Weights of a small GPT-style language model, trained from scratch on English Wikipedia.
Size: width 192, MLP 512 GeGLU.
Training: a variant of Adam for these matrices, 171M tokens, 10439 steps.
MLP neurons of a small language model. Each row is named by its layer, matrix (gate and up: input weights) and neuron, and shows model dimensions 64-191. Each number is 128 + 24 x the weight over its row's rms, rounded and kept within 0 to 255. Numbers have three digits each. A neuron's up and down rows have the sign that makes its largest values positive.
Before each neuron's rows, "fires on" lists the tokens most often at its 100 highest values on Wikipedia text that the model never trained on. A number after a token or word is its count.

fires on: "a" 47, "la" 5, "ca" 5
L6.gate389:125156112091109098143139160105113138165135108111131098137127179088128127133127111135093119098128093159142084072112083153122115164126093126097127189134134169166163116148137144093131138126129119115113159127125109118133082154099114124106128152093061147112130104170155100130129115161137128134112089085103117157111140117164155106109117096128139132095158174087133121104107147162093141126099
L6.up389:157114138118145094151186123108123138145109133150138140153138108094149131109117127139111148164131167100128093084165131114145102120145097126108129127111079148150121079134063160114118142121131120125123121165137130131135148130131110124107132126121092154073109118163112114134107088150168095118120104112119138136115104163143118138140126132072144160142126126109160142142139121176122181152117

fires on: " not" 31, "pl" 10, "act" 8, " ex" 8, "ct" 6
L6.gate120:158122078147105175095116090176112145103134167139146192128121134143160106153143124157130110105102143143130161167151148141136125112127092114128128128154105132100129147110107111094120100108127130176150121141130173158147115133136144135115173113154183105128109129162118097115079097103147106144160092117142124100088112151125089112131153107148084088139114107128126129174121130134108153105125
L6.up120:152176154174128097104140151155111131157136111135111119159109125120180109118095147122126117129093141147128143127109165148094122164140117143112133111140152118084123101141121162075132093145113138083160151108114127159130166099105164143092092154127108110122173150100185122148122121117144163141110141137138174113145176111163105162142084122118137147150185122104124137131190154090108155125154

fires on: " Le" 28, " le" 13, " des" 10, " Fran" 5, " Ha" 5
L4.gate134:124152105128124088131113109156115148094110128138145114105167151168124113131125150144146158084145115127159121128140118179129117143146069098124173153083145150136171119081162102137125132169123133109102121115108114137157128097129190112124110108099079103101158153124144093110135122135150132121169139141132173134090105113104156097145130084082097165132129111122163116142153143123132142110162
L4.up134:135149105117139143126151078150127086123101139128131204134139159136105134099138147127102111154120073126135133075110116113080120127079137181140144140142112133098123094135155128126108156131179089156104086161118119109117079119134097141165147130170133135191131150135133156088144165131114130133142114141122159122176139095081125124136168111137104129115135142091103146099138077138104110125133

fires on: " Mar" 39, " Ar" 21, " ar" 9, "ar" 7, " Bar" 6, " Har" 5
L6.gate208:087127139087168141117117120122124116159116140116061097148121141158084126161125167116104146131158147111142125136153116109139116167173124116108158126119144108121106143143150151208151124155166171121127156085119136130101140137144118135164144138110076120100153110105124130120109099084190105127107136116142122084145152136131142134102134079140132149083098127144152146127125147143090163176153
L6.up208:120180108097124087167140114149167132145131169114110164180129114162075145170145162140102133183146152123097143081155107124109130116167138151140152113139140109109133112114140130117125129131162136111129114133095106135114167110122087141131107127133089144117152111148135124142132113087166134117153168142124067088144137165092132129145166096170172128097100164161134150114100149080097132135156

fires on: "al" 67, "a" 9, "ela" 4
L4.gate273:138138089144159140100105120101106123150174110126099154122109084129126131130134108130101147087167143118128151105128114140123134122176119130136136172148120155101130122108138141091095169129151136105135121165149059087130154117136108123122128086123117153099108127135119090108192112123146108151089128153151126089178100160166098128094141147128131105137112167091142120119141114156149179131088
L4.up273:111116125141118114114118127127132118169160113146095142160089147121133078138162120125099117136155117125149107097117110144103104171142132124133170134134082146146136120092116126105140156128142173145164112107116126100161137105169120189096145118101102081143122146117119089099116103144144132129118081144139140159184119128096118145126125103115120129142138141163143155141116137163161191103087

fires on: "en" 37, "in" 5, "o" 4, "ons" 4, "ers" 4
L4.gate125:100166119162117083140125122155121143139107119109110123149128151125116126112129089150126126113089136140135132147112099115131150094190117085096167121122120124109133143120130110107152184161153153125110105153110119086137123133099120108091158100085150134100093118114133134106131113116167107170152145099156130150142134116120154068131089134102131153179156108130104101087154110139152158125176
L4.up125:127147093137120131091125118110150118132126141137122140154119094108135110143160110127119125097114164131120154144135102098082091111099144149125110118154115088158130118179148152153147146125149168105181123123115139123133114131109098156106169123064116127137097117121119109137113153109108173117124107144119146122139104100095133138134105167127135155108141124069108120124125108173195103183117

fires on: " H" 36, "y" 22, "p" 15, "i" 5
L7.gate474:156151132158133135146110161099169142115132108164099142119147167113147182111144104087115147084158115095127114130138134141112150147180161123169099140147091136103115095125111151109121154124101143139108102138135158104106146114133087136072105125137078124103141150159142131120094071103128120135169108118143155165172149156116156069116163111137110152133130139116147120130118109119144143137103
L7.up474:129126147100093088131114143123142124116114146119108119136110175151165135099137131102140136145135115146138178135141134134121105163123156114114112116173142116138103125152118139165160112158172116084085116177176096134145122138136125107162132126170155113127152135167091148163120143121173132085125115124068142147102100155082145080136150148145141167148153101114156130139133122149132121136099

fires on: "ar" 58, " car" 18, " Star" 7
L4.gate430:127101112139143099123131119168145123105133142137126142143153095151116085161140112116123137072111151118137149115093097133112077145144150147132110160156128118078126095099149115103117120124143138087128124095114149131112123152096099163083099109108109163137106132092159097124128112136190104136123127102137116060164145157106120113065131108132074093094114173095166114105120114130096132164126
L4.up430:121139109140125139130139128112146118095114124096138125121110110096111132173139167087117092105123152140091107117104116122142124173130103146110137119127098124129093156122117149127152102103121147093108129129112156158122087138096121134123102074100124138144122136118097111155100161125147101104135124138189110109164130150122150196122163153108109149139122129145105176104145153160088115146145

fires on: "a" 25, " de" 14, "za" 9, "ed" 5, "rich" 5
L4.gate493:129153101127110124152134137165129121151072136096124140168140123108130115157145173139077095114139120114125118127116103166147067113082163171091146196138118128167141098182183149142127116123144152127135075129104097137144158162144133120111110161125109136153161106139108121109124092118138116142098096088140142117123095119095123096090119137124161098146104101109126112091141129115095105161146
L4.up493:158140143148111166139174141121105163188142104150171144133126177107118113138131146163136161100139132144124133146119112131127119086149135095112135139103118143060127147179130159101106119129099126096119095115096100121123103131125104130102136150129137146113107102138112095150129104124118101116170103116130105145109074143128099130135126125132115146137126106146158129135163164120135101134132

fires on: " n" 37, " et" 8, " and" 7, " de" 7, " /" 5, " |" 5
L7.gate368:141080113143139134133104097142114071094164117126110110144125164110172094078107120129151147084106115158152126124096129181116151122164165142114167146102117147115112154111142138146116102138159140116129105114157098114118167172147130062122115151154151123073126110112103147080133128145148149128132113126142121161117129088130139140120155181110138160159124094144099160132122127157078138096155
L7.up368:125132089181123089108152089183111116076110117128152108130114132126175068081158121177128122119097141134169147143093124107103182125131118158133152144146146128116128085110150109141161106116104162122171104154127131079167139132153125137099118113115144122087143090129125120103098161168126121142152101157132105185151101130151133113138126111114118121152102126140078122082107121123114103115137

fires on: " United" 21, " South" 8, " North" 8, " West" 7, " Saint" 6, "." 5
L7.gate64:155142103112172104079099132186126093112127124117123119152120179137133114152136093123097105137150123163113152131140134130099155156148145159162133120122136134138129108118141136132117128189108155140132181111133118120159192131147128095153140127157146147120174153132085100156153139132118132159100109144172089104165142136155189089115153154112117145118102155141109095103121124125123109141152
L7.up64:138119114125134142155109137114104131155130129133146096112129104139135166130116117118129127146142108136125147139176098179158111110092144126111155142141110129110113106093110131122150114116124135162133162093129120174129088123102149173173181117145149117125113152134144095097165141130140101121097119122169130128146116145151164121123173099119086120155157110077113130084118081141154108139162

fires on: " as" 34, " |" 27, " " 9, "." 7, "19" 6
L7.gate113:151140134075127134115134145174115085129169175124168146149130087134154105115171120137154133125138175115135131094115153136123140130107123115129094117153147120154157118102171128147133113114130130135109113168111059104136122114135137133131144141146104096143151144117086146123087133154104157133120134081152070181113120116126146131133155137138112168129131144140119104142136136099177160103145
L7.up113:119118133126105113134136108119141113119085127155134136117108135123106138191123134125104126091150123140129074088126131157146125146124100084099128131155133147086111131140116143150113136104153150121152099098122132099120153116124093146128143114102110117118112148134125086174132088108193146074131129112102126131103123103115130149141124164147152176069105144122171139169111159105136132137087

fires on: " in" 42, " " 11, " South" 8, "," 7, " of" 7, " the" 4
L7.gate79:172135156147132108155128137157122077130158150124149084129128110127129086119117079145086157110134140154099113105163114156152189162160155139112122119121134112161125135102132163116152127158138129139126146082124103117108154137127158090153149138106140086140108172126085090103132135110082118150094107118145117155135118142107135113120078116105105123136181109141100126132089163139113135131160
L7.up79:085107149103104136114135115159137137136124113115129127096137151127131130168131088151128144137172094121122122084119133142177134123116076104161123131126120145115138129101113145081124081125069114146124139129154134159160161157106136138160133124089137094182160123137146091139152105111140086142104113130116120074134131110156099145122145139148130099185112153115144129141114095098137155155138

fires on: " |" 31, ":" 22, " for" 14, " at" 9, " with" 9, " against" 5
L7.gate477:157150114133186110139087146142139073150115141136168135195111127127121136107100126140127157147133102103105163160177097116088113125089099110106086142142120113119111119102153159114143140102140127153168104078129099137098077134144114106163132159130092129155088147116173167136125143133091131108138121108144101132153122104117106088131138147127151106124140131091102121080116133128161105126125
L7.up477:175106162095159155118126107153126147173120142144180142108149086124173118122118070128125155113137124113140128102171133139156107111109155150103131101145100128176152110113159141147128170076099145087098147129128090145150092104099136136122121150160125168161136147178120153162124121119110119145119141156128125097124123132132120107147139120120121128108152125180137099156150104174106102140104

fires on: " r" 40, " m" 16, "esc" 9, " g" 9, "C" 5
L7.gate109:151114153127111138146073120152095125141117177138079130162067117175083136153121139132121120140118137100113107136124097139133084131094148100160139136148153114186141158167123112163115165094128100080114094139153126129120131126141112134136107146163074131132098164152136175090147111144110142093146152106098102127155139118141122103118118139176137143136113137140167116147121140100105120112120
L7.up109:140119146129137087124204141127082134129166113124167117095157110165153117156113102145148113095118173128132151085059086136131123104149085165133140109100146160084145165150151080108106126102126135121126161103150159096129120145136148113080107121142159161113136109121093110127121134116090162181122129149096140154134099146132108110079132108137163116105106144117152145135136109151105095133168

fires on: "um" 35, "em" 8, "ol" 7, "is" 7, "load" 5
L4.gate349:157114134108074129154086145148148134153092151139205088123113138171125098105113101062133125155166115132138144139146104130166131151143124164120111135159132075140152104120177136109163121115148127129110130121114134088105142125099141131130131123134147126153071154124073120117122113103114119137138074092137113109120095137139112139101170100129140172134103148179166136134177095138157097128128
L4.up349:159108131124120151150082131118114145144130096127162147098113127143161095161156105130154104146150179130158156094125128134178097119129117186118122099164111135107140123127110135100132113112146111141112108186148122116116105093109113127133143133139098162138092148151101076146117105099093119137124097126149119114131107152121152092163118103155121172121126129112149126120172115113081126120097

fires on: " Le" 25, " e" 24, " Re" 9, " se" 8
L6.gate204:114159130122130137107075144137136129129151156153134181138131132133094156084113123121131119123144138122095141180206116128073140132105089132158088134128128090167090110112131111145140139162131111128098115099158114118134122113128140120130121138126141086138134119110146131138158163113134084091168071124152155120109102106123132105131117108146169151156159110155147105106154119148103191129169
L6.up204:142160128100141181147120141121146117130140134139127227085137162128107160110124161113127137110151131124129087096150106106148096122076095107130126162127116108141134157094136121077126143120093140123100116135137130144143161107118142142131155128138118117114107144155095154096106105171151130077196147140111145131074101126103135131100103096091131134129160127144170111113134165132155150143125

fires on: " re" 72, " Re" 23, "re" 4
L6.gate457:132192158134162117149088119113113160154088127165170157145132115170107101105135116096126122133138104142106150130156155141163103118113097132117141133148132156160139157126152144144130139118104130099126133094151097154104164077092165110164133152109131119122101139129163154149134065170139099133123101124154141170114163132103130117121119099154133111111135113152125120115121156130150157092155
L6.up457:111132136125103113121123096122082108103155145170152112147155133136112117129157157121171167123131113159146138125134171109129070161101069129112133108126174139153078191121134146114117137148103139132103116128134120105135106112131141124143147175096105161100132137174129144097117158175111159116142121130153113138117112131134125129130110150174119159128111155171126118139149154107105151133131

fires on: " to" 37, "am" 11, "ern" 6, "im" 5, "ren" 4
L6.gate214:180080142119163095158127102120113153088103148111141122122085080137150127136127111115168146137132092180109134092146119157118136132085174158140166144142140099131106132150115159138116102170109112111099152105128160138148148148157132098133096171132103069163116131154184104098100118107103154132128126097148135139176150143123133115104150157160150125081119107163101152126127152096110133135129
L6.up214:135133146143139144120124094115114125105117130093099078119129095119161118151151145129147120119124133145123172157149110107160097139095125117184164127182087127160107100171143113103107073148115127141134141090115133137125130142156095134118128170134083094126109130134119124133084089070166109142077129140153146111134132130149119106142137153094113135057105096123131156141150115132126124152094

fires on: " H" 21, "h" 11, " Q" 9, "y" 7, " Committee" 4
L4.gate405:143101128105140136130104096121126119183126101126091138105096166136139146139134106102148145163108152132126146104124157141136147129117177121107121128150145136177116147151154106124098113095128120102123147147136137139166110152107113104103118102154150131127139110151099102132125093085150152098152161104101113160149103137132106072118115111127096120197124125125170112142079148140173113107112
L4.up405:151126149112066127121096147107185142148152094168117126121134168140115135118135097086090135139150106119138109143125117132078094137112169148127150126112150109141137156127117113129110120109165125117148112120151133135105173118125103112140129056134139142144118113145132115087106108136100127105110146139125115102086110118095142133147079099126111147106128118107140129164137110134155131099108

fires on: " as" 19, "." 11, "d" 8, "j" 7, " is" 6, "c" 5
L6.gate256:128110100113140092106107155179120104097115160091129118131142103143127109114106150100115115171161137150161101103125150192142099154130120120067125146155157126105135112150125181124100155167143104068147109151127072099120118118131131086134125159123110105135120147084121133115170104124115086118117117083153125153114121115144121160105122131098110146115083111089158114132129110124158139167193
L6.up256:099163125092132125139111143143149115093109161126156073153113147159151121160137099143126099150171143162140135104128125123144150096132121161135138147126155121116130109174132148153085145098181135128153136126135119117130132077127119110102166147106140130163116106083070125122156070152119128097118099112134141156154089071132119133104122125094120135109093165105127108107133146123189125163154